Weights of a small GPT-style language model, trained from scratch on English Wikipedia: width 256, LayerNorm before each block.
MLP neurons of a small language model. Each row is named by its layer, matrix (up: input weights) and neuron, and shows model dimensions 96-159. Each number is 128 + 32 x the weight over its row's rms, rounded and kept within 0 to 255.
Before each neuron's rows, "fires after" lists the tokens most often just before its 100 highest values on Wikipedia text that the model never trained on; "fires on" lists the tokens most often at its 100 highest values on Wikipedia text that the model never trained on.

fires after: " sp", " S", " Sh", "r", " Sp", "w"
fires on: "ar", "ent", "ir", "er", "é"
L9.up298 [181 109  39 104 114  95 163  99  93 105 126 197  75 126 187 162  45 104 156 104 175 154  64  85 169 110 140  99  99 149 150 166  92 182 145 170 148 146 103 129 128 141 134 130 158  81 121 139 141  64 125 120 121  57  65 176 147  96 146 158 163  84 136 180]

fires after: " M", " V", " An", " C"
fires on: "and", "ton", "ic", "G", "ict"
L6.up332 [116 124 170 124 188 101 142 147 107 153 187 112 127  43 156 206 142 130 108 100 138 140 129  86 107 131 129 166 102 120  81 135 125 123 118 161 144 148 145 129 187 131 127 115 107 110 145 200 197 107 146 157 161 147 132 143  87 122 158 103 172 124  95 121]

fires after: " wh", "W", " \"", " W"
fires on: "at", "h", "he", "hen", "e"
L6.up1159 [157 168  91 191 127  54 137 130  57 131 146 100 178 142 115 162  75 119 112 152 159 156 141 148 119 153 118 105 101 162 184 197  95 192 158 143  80 157 145  94  76  98 119 124 111  88 187 127 184 123 137 106 106 133 168 151 120 101 176  53  95  60 110 133]

fires after: "op", " part", " writ", " Christ", " War", "ud"
fires on: "s", " of", "p", "ten", "g"
L9.up588 [126  92 156 138 131  97 123 138  81 136 106  48 131 134 153 119 116  99  85 134 141 170 120 144 105 127 133 150 157  98 125 167 120 120 145 115 149 200 132  68 175 125 107 112 170 119 116 124 111 116 114 192 140 117 177 113 153 102 172  73 121 121 156 164]

fires after: "it", " in", "ar", "at", "al"
fires on: "te", "ine", "tern", "arn", "form", "ion"
L6.up729 [114 196  66 112  96  95 135 120 146 116  99 113  96  95  84 113  95 170 165 113 187 180 107 136  96 157 122 136 174  91 132 175 152 144 151 146 104 133 148 125 157  89 175 143 129 134 172 156  84  83 145 127 101 111 163 150 175 119  89 127  49  95 149 126]

fires after: " the", " in", " In", " is", " M"
fires on: " s", " a", "sp", "s", " cent", " an"
L6.up936 [156 119 158  96  94 158 190  81  63 170 125 129  93  94 119 148 145 181  77 139 163 149 115  76  96 153 160 155 119  89 143 141 126 156  64 158 116  96 146 146 175 123 134 161  89 102 166 119  93 104 123 170 138 149 178 142 166 107 152  96 152 118 130 117]

fires after: " S", ".", " of", " and", " Sp", " a"
fires on: " c", " sh", "aint", "qu", "ir", "us"
L10.up1157 [156  71 132 114  96 107 184 100  64 193 146 166  98 108 109 182 116 124 141 178 188 121 119  76 132 176 157 117 102 146 142 109 124 160  93 137 153 118 104 104 199 138 134 137 116 120 162 139 178 133 145  86 192  54 133 152 135 149  92 151 151 160  64 160]

fires after: "l", " Fl", "th", "ch", "r", " Ar"
fires on: "as", "or", "it", "th", "s"
L9.up185 [146 148  57  89 116 107 211  88 109 139 150 174 123 113 122 176 135 146 110 154 181 130  82 127 145 121  78 175 129 119 159 196  96 179 148 114 157 102  54 137 134 111 133 114  80 119 115 195 135  84 135 134 114 122 126 211 130  93  98 123 142 143 117 183]

fires after: " con", "r", "gr", " gr", " str"
fires on: "ad", "n", "ate", "ast", "ess"
L8.up616 [160 137 180  93 148 125 132 124 113 133 168 113 110 140 188 165 131 140 141 144 125 146  88  60 143 156 122 142 151 126  78 192 117 146 108 109 162 167 117 122 145 148 159 130  94 141 132 129 163  75 122 111 177  69 107 120 142 133 100 156 115 156 206  84]

fires after: " W", " L", " R", " Gr", " w"
fires on: "and", "est", "ine", "at", "estern", "ield"
L8.up234 [179 166 159 110 117 120 135  73 128 146 132 156 112 132 128 165  91 164 146 156 114 134 122  96 117 143 127 138  95 188 142 149  91 120  94 152  95 138 122 113 190 153 154 116 114 122 111  77 132 121 158 153 148 149 141 149 149 136 124 100  77  82 135 137]

fires after: " the", " in", " In"
fires on: " s", "s", " long", " main"
L6.up792 [106  71 189 136 102 135 144 111 129 175 131  96 119 134  84 101  83 149 123 201 162 143 155  98 127 146 137 168 131 123 139 137  86 129  98  79 132 154 100 107 112 133 146 125  86  74 188 164 120 110 146 164 142 140 102 136 125 148 122  84 130 105  81 133]

fires after: " (", " co", " ac", "on", " M"
fires on: "born", "ross", "-", "ald"
L6.up1051 [100 131 144 118 150 121 103 112  86 149  93 135 160 113 134  55 171 178 133  96 172 125 144  50 162 208 159 142 126 150 162 129  89 107 166 164  96 115 126 133 114 168 117 102 161  76 135 109 139 150 136 120 203 155 199 150  89  95 150 110  80  99 146  92]

fires after: " |", "1", ".", "%", "2", "le"
fires on: " |", " T", " "
L9.up136 [149 161 147 110 167  79  94  97 126 102 136 118 100  63 141 138  84 175 102 187 126 130 130 147 115 176 176 131  81 141 135 204 134 211 173 146 110 180 108  64 110  90 134  80  69 169 100  84 167 118 172 113 116 111 107 116  77  67 114 148 138 139 100 102]

fires after: " H", " s", " B", " Har", " Je", " h"
fires on: "an", "en", "un", "il", "u"
L9.up615 [186 129 147 151 139  75 195  99  60 130  92 112 180 106 124 127 117 136 112 111 176 191 139  68 138 132 148 185 107 143 122 160  66 188  82 119  67 100 189 115 107 137 150 126 190  51 159 127 126 133 149 111  94  90 158 148 126  88 163 135 135 126 109  98]

fires after: " B", "u", " pr", " Phil", " Em", " Gu"
fires on: "in", "ook", "ipp", "b", "act", "et"
L8.up577 [150 115 178  77  93 105 203 133  77 173 136  84 154 119  96 113 148 175 141 138 148 125  81 111 146 169 135 172 111  75 128 177 113 140 150 163  75  85 168 128 171 113 148 106 125 137 114 105 164  94 122 200 187 114 148 126 102 124 121 151 115 107 170 112]

fires after: " the", " a", " an", " in", " The"
fires on: " f", " early", " n", " over", " app"
L6.up141 [ 98  97 151 139 144  89 131 115  49 157 218 140 132 103 124 152  80 147 144 121 166 142 158  46 107 130 124 121 169 167  95 110 116 119  69 155 141 165 126 121 150  97 138 128 154  58 164 163 117 106 134 166 167 109 137 148 233 160 164 151 121 127 139 150]

fires after: " at", " T", " V"
fires on: " the", "ex", "om", "A", "act"
L6.up198 [123 115  92 141 121 147 146  92 102 127 173 160  99 128 184  91  83 121  76 107 165 159 137 133 161 112 182 133 129 146 145  72 138 133 127 139 131 135 111 137 163 133  79  98  82 141  85  72 129 101 134 151 134 107 166 113 151  77 164 127 138 129 126 125]

fires after: " |\n", " (", "|", "R", "K"
fires on: "|", " B", "R", "O", "B", " of"
L9.up1252 [ 91  89  76 160 142 105 141  65 113 166 104 126  97 132 136  96  93 163  92  85 119 160  74 126 118 127 108 167 160 121 194 119 116 149 106 168 122 102 118 112 176 141  78 126 143 108 116 125 125 147 149 135 149  88 139 174  94  70 165 128  91  88  86 164]

fires after: " con", " Ar", "al", " Con", " an"
fires on: "c", "v", "fl", "n", "m", "g"
L8.up344 [147 102 198 109 101 149 172 126  81 211 129  68 169 119 132 129 150 154 116 172 113 160 132  85 131 135 150 130 148 109 108 172 137 166  85 162 104 152 146 109 121 120 142 107 103 161 113 132 119  99 164 130 226 159 177 138 101 102 115 132  85 174 141 133]

fires after: " ", "|", "\n", "-", ")\n"
fires on: " |", "-", " ", " T", " •"
L4.up1034 [119  86 133 110 122 101 177 104 114 108 165 122 100 149 140 138 103 190 124 145 109 195 135  78 158 175 168  87 147 113 127 151 133 184 132 140 120 180 137 109 107 139 133 111  84 108 161 133 200 105  87  71 123 119 126 107 121 104 136 119 125 174 124 104]

fires after: " be", " g", " W", " b", " f", " w"
fires on: "re", "h", "mer", "if", "ol", "he"
L10.up1193 [177 139  84 209 151  67 166 112  69 125 161 127 143  70 112 139  64 111 159 102 155  99  85 149 171 123 160 114 136 170 121 146 120 124 192 124 110 145 156 124 129 100  92  60  92  87 180 121 153 129 140 183 112 117 118 178 153 128 137  87  71 147 131 179]

fires after: " S", " n", " t", " T", " s"
fires on: "e", "urn", "el", "ur", "ost"
L6.up217 [144 110 111 108 131  82 142  84  77  96 133  98  65 133 138 117 180 160 108  95 113 139 101 101 170 149 117 160 127 134  97 154  94 204 100 142 128  96 132 122 196 207 168 153 101 133 145 135 139 126 106 115 138  90 209 171 126 122 127 126 118 111 155 128]

fires after: " con", " Con", " S", " soc", " Soc"
fires on: "n", "stru", "ial", "im", "t"
L9.up172 [129 148 102  92 112 103 157 131 107 149  82 137  76  94 110 131 127 127 100 137 170 187 102 137 147 140 125 130  83 136 111 153 126 130  86 110 149 153 167 128 129 119 103  63 124 100 119 138 216 102  75  98 151 104 175 171 130  99 137 156  84  88 137  89]

fires after: "ul", " I", "g", " U", "I", " Nor"
fires on: "f", "l", "r", "ra", "u", "n"
L8.up107 [129 126 153 111 127 117 208  87 124 149 105  96  81 121 205 152  98 107 100  72 177 175 139  95 146  96 141 118 162  93 160 156 138 179 119 119 138 141 133 113 146 125  74 127  94 130 163 168 136 128 198 142 125 176 136 140 110 149 132  94  90 120 132 132]

fires after: "h", " H", " h", " R", " s", " r"
fires on: "y", "en", "al", "a", "il", "o"
L9.up89 [128 116 150 158 158 124 130 113 103 173 103 166 146  67 140 135 110 131 148  82 145 154 170 137 105 168 143 133 127 105 162 168 142 147 139 143  70 123 179  82 120 136 153 101 171 137 170 133 188  82  92 154 130 102 139 146 159 152 164 141 141 107 105 206]

fires after: " T", " ch", "T", " R", " t"
fires on: "ang", "ex", "om", "ah"
L10.up333 [154 108 134 147 111 111 113  94  83 135 144 132 150 144  80  91 121 174  93  84 128 154 125 159 133 169 145 119 133 177 156  92  92 133 111 151  91 173 104 159 152  97  82 114 168  70 159  69 191 153 176 117 136 123 135 132 119  71 138 120 146 144  74 141]

fires after: "av", " f", " F", "b", "P", "v"
fires on: "el", "r", "ell", " E", "u", "ol"
L10.up347 [163 112 157 146  83 147 175 158 122 124 161 129 107 143 117 128  83 118 159  61 170  89 131 149  98 118 120  94 144  74 142 107 159 103  89 153 164 119 140 167 151 156  93 110 186 130 115 131 164  91 143  92 117 132 119 147  42 131 161 152 192 125 147 120]

fires after: " st", " b", " B", " a", " his", " St"
fires on: "re", "ru", "e", " ", "ron", " s"
L8.up651 [ 95 140  95 148 117 111 159 145  99 185  92  91 145  94 152  83 106 122 148 188 124 138 113 145 128 174 160 155 105 138 103 139 134 130  96 103  40 188 168 148 160 128 135  51 170 137 130 113 124 122 148 142  94  85 143 118 129 104 133 102  89 151 122 182]

fires after: " |\n", "\n", "|"
fires on: "|", " D"
L4.up795 [ 83 121 143 144 125 183 154 100  87 119 158 179  72 115 142 170 149 163 152 132 152 147 170 102 145 128 134 145 155 131 135  91 107 184 109 111 145 164 120  20 119 105  94 111 182  66 104 153 145 117 162  71 137  64 127 190  93 109 155 134 109 149 109 210]

fires after: " B", " b", "B", "b"
fires on: "ow", "er", "ur", "ron", "e", "u"
L8.up1085 [ 76 140 109 115 131  82 137 107 108 160 116 121  92 119  96  64  93 153 116 154 171  75 125 174 174 189 185  98 133 164 150 117 132 161 100 122 111  81 176 142 135 122 126  99 106 152 177 119 146  96  94 115 122 124 131 109  54  61 133  66 112 132  62 140]

fires after: " con", " Con", " Cl", " Ass", " en", " En"
fires on: "v", "n", "oci", "stit", "a"
L9.up822 [120  67 194  96 146 164 153  97  74 141 168 125 104 147 156 109 155  92  71 121 119 197 104 109 103 168  94 151  85  65  94 107 144 118 105 141 114 135 158 105 149 153 120 137 183 168 123 123 158 110 158 139 155 126 105 137 109 132 123 123 143 125 152 151]

fires after: ",", "R", "."
fires on: " and", ".", ",", "o", ";"
L4.up1244 [ 68 100 112 167 184 115 158 128 123 117 207 118 166 102 107 141 103 149 129 114 165 114 204 184 150 126 178  84 148 133 165 163 118 168 100 140 118 151  80 120 138  95  96 143 114  99 145 176 132 130  86 102 132 156 174 157 135 103 164  73  96 178 116 144]

fires after: " S", " s", " e", " un", " n", "T"
fires on: "it", "o", "i", "in", "en", "im"
L10.up62 [134 151 155  77 150 107 161 127 155 163 102 169  93  96 160 217 128 163 106  95  91 121 123  91 115 171 141 123 102 157  76 174 164 154 137 137 111 173 111  98 106  97 170  95 163  88 130 149 190 152 168 148 104 153 134 178 118 120 134 120  85 120 164 138]

fires after: " No", " o", " O", " c", " rec", "O"
fires on: ".", "t", "ording", "k", "ently", "it"
L6.up739 [115 139 116  98 175 150 107 121 105 116 129  29  79 106 128 187  97  84 125 137 136 173 127 106  86 124 131 117 133  68 149 155 132 153  85 172 124 179 104 147 157 186 127 129 103 132 117 124 157 130 158 176 133 107 169 149 100 120 173  57 112 150 150 122]

fires after: "min", "on", " ex", "ater", "iam", " pro"
fires on: "ist", "ial", "ent", "iss", "ment", "al"
L8.up930 [ 79 110 144 117 125 141 147 121 113 136 167 132  87 104 155 118 147 136  99 116 152 120 107  42 127 156 184 117 130  86 155 114 154 129 107 169 187  81 134 121 157 114 127 124 156 108 112 149 142 124  82 195 161  98 164 136  98 158 142  87 144 139 127 121]

fires after: "s", "ts"
fires on: " and", ","
L6.up981 [ 67 102 148 149 154  61 111 106 144 130 115 106 148 106 145 115 107 148 158  55 124 133 167 144 119 114 168 126 157 140  70 147  55 132  97  76 146  97 114  97 133 104 120 152 169 167 135 106 156 127 116 141 124 134 160 150 172 128 144  87 100 124 140 124]

fires after: " |", ";", "4", " ", "|"
fires on: " ", " |", ";"
L2.up879 [127  99 134 196 125 122 106  74 140 141 174 120 144 153 113 155  90 140 142 127 125 188 135 143 140 230 152 150 182  96 139 178 116 140 132  80  99 165  24 105 110 159 126  85 149 108 175 154 136 121 101 148 188  87 120 121  63  66 116 149 141 125 105 143]

fires after: " M", " U", "A", " A", " New", " O"
fires on: "h", "t", "T", "ap", "art"
L8.up232 [193 103  98 179 122  96 167 130 131 136 113 109 118 161  75 114 113 135 103 137 150  99 125  88 144 151 180 112 153 131 110 175 138 165  68 145 176 146 119 142 188 129  66 116 101 111 100 184 151 116 131  86 109  92 132 176 105  84 151  91  94 136  74  91]

fires after: ",", " the", "g", " N", "oc"
fires on: " including", " following", "ether", " being", " follow", "ument"
L2.up196 [112  93 108 140 165 123 132  90 130 113 149 120 153 184 115 117 135 134 155  70 109 102 138 123 134 106 125 129 172 101 215 148 180 128 188 167 104  49 123 168 165 108 169 134  96 101 129 137 116  95 112 169 139 126 124 133 132 161 154 120 126 104 115 124]

fires after: "B", "b", " B", "ad", " Ab"
fires on: "l", "el", "it", "ay", "out", "or"
L6.up334 [168 110 130  86  94 131 178  95  81 175 123 121  85 129 153 155 117 130 101  75 126 120 113 128 144 128 147 165 185 160  96 151 129 189 155 124  66  38 130 117 138 136 105 135  95 155 115 147 126  75 117 139 153  74 164 181 131 116 139 144 120  60  75 127]

fires after: "st", " inst", " St", "g", " st", "ist"
fires on: "r", "in", "ing", "ed", "ill", "ate"
L8.up439 [105 145  91 179 159  79 133 108  96 120 152 124 110  96 147 153  89 129 126 177 113 103  55 189 153 172 132  84 136 121 165  70 139 160 169  62  53 202  87 110 119 126 164  85 138 112 123 188 127 108 144 127 139  93 111  80 186 131 148 153 107 167  85 201]

fires after: " st", " f", " sh", " b", " St", " dr"
fires on: "ill", "ut", "ough", "g", "op", "ug"
L8.up713 [ 98 167 158 171 153 112 121 108 122 137 120  92 108 123 134 155 137 124  65 135 155 136 162 148 105 164 113  83 186 187 183 107 108 134 133  72  82 179 160  96  82 109 150 103 148 148 118  74 170  70 138 141 141 105 100  81 117 119  86 136 125 189 108 226]

fires after: ".", ",", " and", " where"
fires on: " He", " it", " he", " she", " I", " and"
L6.up699 [113 144 121 137 163  79 124 143 117 138 113 101 130  97  96 149 139 122 129 145 195  70 147  98 172 176 123 161  92 140 117 147 142 175 143 163 131 193 163 112 142 102 139  86 156  57 187  95 185 116 138 148 144 142 133 161  70 120 196 112 156  80 149 157]

fires after: " a", " the", " f", " F", "O"
fires on: " pl", "ed", " sign", " sc", "r"
L8.up1263 [138 152 117  92 183 104 188  80 142 161 102 131 104 148  84 109  96 149 149 161 151 134  70  56  48 152 146 143 116 161 175 160 160 118  77 191 123 161 149 109 114 127 101  94  94  87 116 146 136 137 139 103 126 100  90 167 162 144 183 125 115 156 150 129]

fires after: " c", " ph", "c", " g", " rem", "m"
fires on: "ell", "ot", "urr", "–", "ain", "iving"
L8.up1067 [110 137 125 160 140 152 141  99 149 168 123  57  98 143 146 105 124 115 139  62 156  52 106 130 115 119 150 116 180  93 130 107 199 137 105  80 116 145 129 138 180 212 124  76 176 154 109 108 108 106 162 139 130 132 164 112  57  96 139  67 142 138 144 131]

fires after: " ", "–", " (", " its"
fires on: "20", " own", " place", " develop"
L4.up1007 [ 80 123  96 182 123 154  98 114 154 146 133 157 120 108  99 166 151 101 166 134  96  76  81 175 140 165 144  95 127 164 118 125  61 143 156 112  99 126  99 126 110 134 132  60 122 157 165  98 132 147 166  72 163 157 125 140 114 118 112 125 119 129 149 162]

fires after: " S", "u", " K", "-S", " T", " C"
fires on: "z", "u", "ham", "uk", "y"
L9.up857 [173  58 138  92 101 143 126 101 101 134 130  90 102 145 158 118 125  88  98  86 143 146 140 122 149 173 162 130 137  90  88 115 115 176 170 185  98 109 105 107 140 168  97 164  73 124 121 134 113  87 136 151  95  87  97 151  87  26 155  93 134  60  92 167]

fires after: "s", " S", "S", " as", "es"
fires on: "ign", "aint", " and", " of", "ain", " well"
L6.up56 [107 121 168 198 126  86 146  94 158 123  88  91 121 163 177  98 110 136 134 129 117 154 144  89 119 150 136 136 150 140 121 105  98 114 150 108 119 163 128  93 113 143 135  80 147 131  84 125 171 151 129  85 113 119  51 163 126 123 197  96 167 155 112 156]

fires after: " t", "T", " T", " qu", "ut", " sup"
fires on: "r", "w", "ru", ";", "iv", "al"
L6.up877 [131 152  73 110 142 136  86 169 136 134 166  74  97 158 125 130 147 109  96 136 137 174 161  89 127 180 122 105 172 147 148 101 172 135 130 206 122 150  86 139 102  98  97 121 126  83 144  75 195 114 138 111  73  99 113 198 113  85 120  80 196 124 151 124]

fires after: " M", " H", "H", " N"
fires on: "y", "ain", "ther", "otes", "istory", "ember"
L6.up1239 [177 133 134 182 135 130 130  92 137 136 112  76 128 125 166 132 158 150  84 176 193  89 118  89  84 130 110 175 146  79 145 147 139 137  91 185 123 129 127 114 146 128 126 136 129  96 157 167 161 137 107 143 138 144 155 182 130 112 161  15 161  93 143 117]

fires after: " the", " a", " Al", ".", " al"
fires on: " f", "th", " This", "ton"
L10.up769 [103  88 189 123 187 161 126 127  98  93 138 113 117  84  98 221  67 128 134 127 187 153 166  90 130 125 158 136 175 125 152 112 138 140 128  78 119 131 157 170 148 154 107 130  88  88 154 143 116  85 172 147 175  63 150 136 118 134 159 126 159 124 164 100]

fires after: " vill", "ast", "g", "ele", "ill"
fires on: "age", "le", "b", "ia", "es", "ing"
L8.up111 [ 49 146 160  73 188 112 130  64 148  89 128 109 108  97 148  97  81 154 117 116 136 113 150 142  86 128 114 148 126  89 151 147 101 158  96 132 102  90 103 106 160 166 128 118 117 171  95  83 124 145 171  94 131 132 108 115  84 110 206  82 143 136  26 172]

fires after: " D", " |", "D", "C", "P", "-"
fires on: " ", "l", "en", "e", "H", "."
L8.up371 [131 148  92  96 132 131 198 108  80 161 106 122 114 135 161 130  82 109 110 125 151 155 154  72 101 204 189 171 115  82 166 149  56 161 140 132 154 121 137 113 190 114 134 131  70  98 127 190 137 103 137 173 147 112 173  93 198 126 166  96  84 167 129 125]

fires after: "f", "p", "ording", " due", " opp", " exp"
fires on: " to", "an", "ant", "ar", "ic", "on"
L6.up1231 [130 131 109 127 133 177 113 147 102 140 223 149  63 106  77 183 123 116 150 146 123 140 116  97 110 154 110  75 139 119 153 115  95 166 173 128 131 196  99  78  82 141  88 116  87 130 135 178 177  51 164 107 149  98 152 184 117 123 111 162  94 122 133 124]

fires after: " K", " k", "k", "ak", "w"
fires on: "r", "ell", "c", "b", "l"
L6.up372 [135  87 176 157  81 101 156  93  91 142 106 100 138 136 130 154  90 144  65 103 178  97 160 148 156 193 127 137 156  60 101  99 188 119 162 196  35 127 178 103  78 171  80 117 160  70 161 159 114 103 123 138 117 133 159 148 116 124 172  79 157 112 142 106]

fires after: "um", "em", "o", "a", "am", "ere"
fires on: "i", "or", "is", "es", "id", "v"
L6.up983 [ 86 122 163 115 143 121 111 124  50 112  90  83 109 118  92 153 163 125 106  69 165 190 130 116 113 112 140 172  97  82 173 126 179 135 150 136  79 127 148  67 118 162 113 131 153  59 124 143 175 138 158 192 135 142 101 148  42 142 137 118 113 125  80 108]

fires after: " N", " ", " n", " S", " T", " M"
fires on: "et", "ap", " -", "it", "av", "ag"
L10.up1270 [170 111 137 193  93 106 162  64  84 126 107 104 145 117  95 173 104 137 112 124 163 156 148  99 125 133 126  99 129 121 138 133 108 158 138 194 132 130 150 119 126 102  77 144 137 119 165 107 196 151 156 137 172  79 151 185 122 116 126 131  73 172  76 110]

fires after: " A", " Al", " the", "A", " Am"
fires on: "f", "h", "v", "b", "ver", " final"
L6.up1101 [126  94 150 116 134 126 156 117 126 150 135 119  87 154 130 164 148 157  86 128 163 166 102  62 114 142 120 138 162  87 158 189 123 140  62 196 158 107 150 114 190 135 101 108  61  93 157 186 123 114 170 131  96 120 168 199 154 102 102 154 146 119  77 111]

fires after: " one", " number", "he", " G", "ra", " y"
fires on: " of", "our", "ight", "ast", " million"
L6.up1071 [128 112 125 171 160  89 132 138 173 125 120  66  94 133 153 116 144 143 130 173 150  90  85 113 123  96 160 162  92 111  96 153 165 196 123 130 103 172 118 101  76 188  64  99  85  99 111 190 177 115 138  97 126 125  88 148  29 124 106 126 110 159  94 105]

fires after: " B", " A", " M", "ar", " N"
fires on: "ag", "k", "ay", "ik", "y", "al"
L9.up126 [ 80 124 199 125 147 124 138 127  40 145 125 121 107 133 121 159 179 132 126 117  97 141 131  91  89 138 200 124 188  80 101  87  98 180 102 156  94  55 138 109 116 158  64 185  92  88  89 150 155  69 124 121 130  88 135 164 126 102 139  94  89 108  92 135]

fires after: " |", "F", " G", "R", " A"
fires on: " A", "A", " |", " V", " F", " B"
L4.up265 [117  76 148 171 139 120 166 130 126 173 159 118  83 101 149 151  84 104 138  83 123 157 117 161 102 137 123 129 102 120 123 137 129 161 107 198 136 209 144 112 135 153 111 125 111 138  85 114 161 121 244 119 110 129 108 153  82  85 162  99 117 127 102 125]

fires after: "A", " con", " C", " U"
fires on: "r", "f", "l", "el", " tr", " El"
L8.up1120 [140 125 129 135  92 130 128 121 111 187  64 113  45 130 182 143 161  96  98 122 175 161 132 117  91 131 131 137 110  78  96 127 186 183 141  99 140 119 170 116 139 136  67 138 151 127 126 179 118 141 115 118 147  83 176 127 107 120 122 160  95 157 177  70]

fires after: " a", " to", " the", " Qu", " qu", " J"
fires on: " f", "r", "ar", " pr", " l", " str"
L9.up811 [171 156 170  96 121 106 141 127 114 143 159 118  73 123 143 162 123 156 106 118 185 144 148 142  93 128 152 167 132 112  82 113 159 147 133 209  95 135  99 150  95 172 103  47  91  94 120 116 129  33 176 145 145  71 143 171  92 147 173 192 141 158 167  63]

fires after: " New", "ex", ".S", " U", "A", "u"
fires on: "S", ".", "as", "T", ",", " York"
L9.up1239 [101  71 162 181  92 158 138 116 159 117 153 137  75 137 103  91 101 143  80 148 151 131 133  89 123 109 104 177  96 176 123 132 100 135  89 157 170 189 103  84 147 135  81 127 104 114 140 160 171 107 128 135 172 142 127 105 101  48 166 146  84 129  72  82]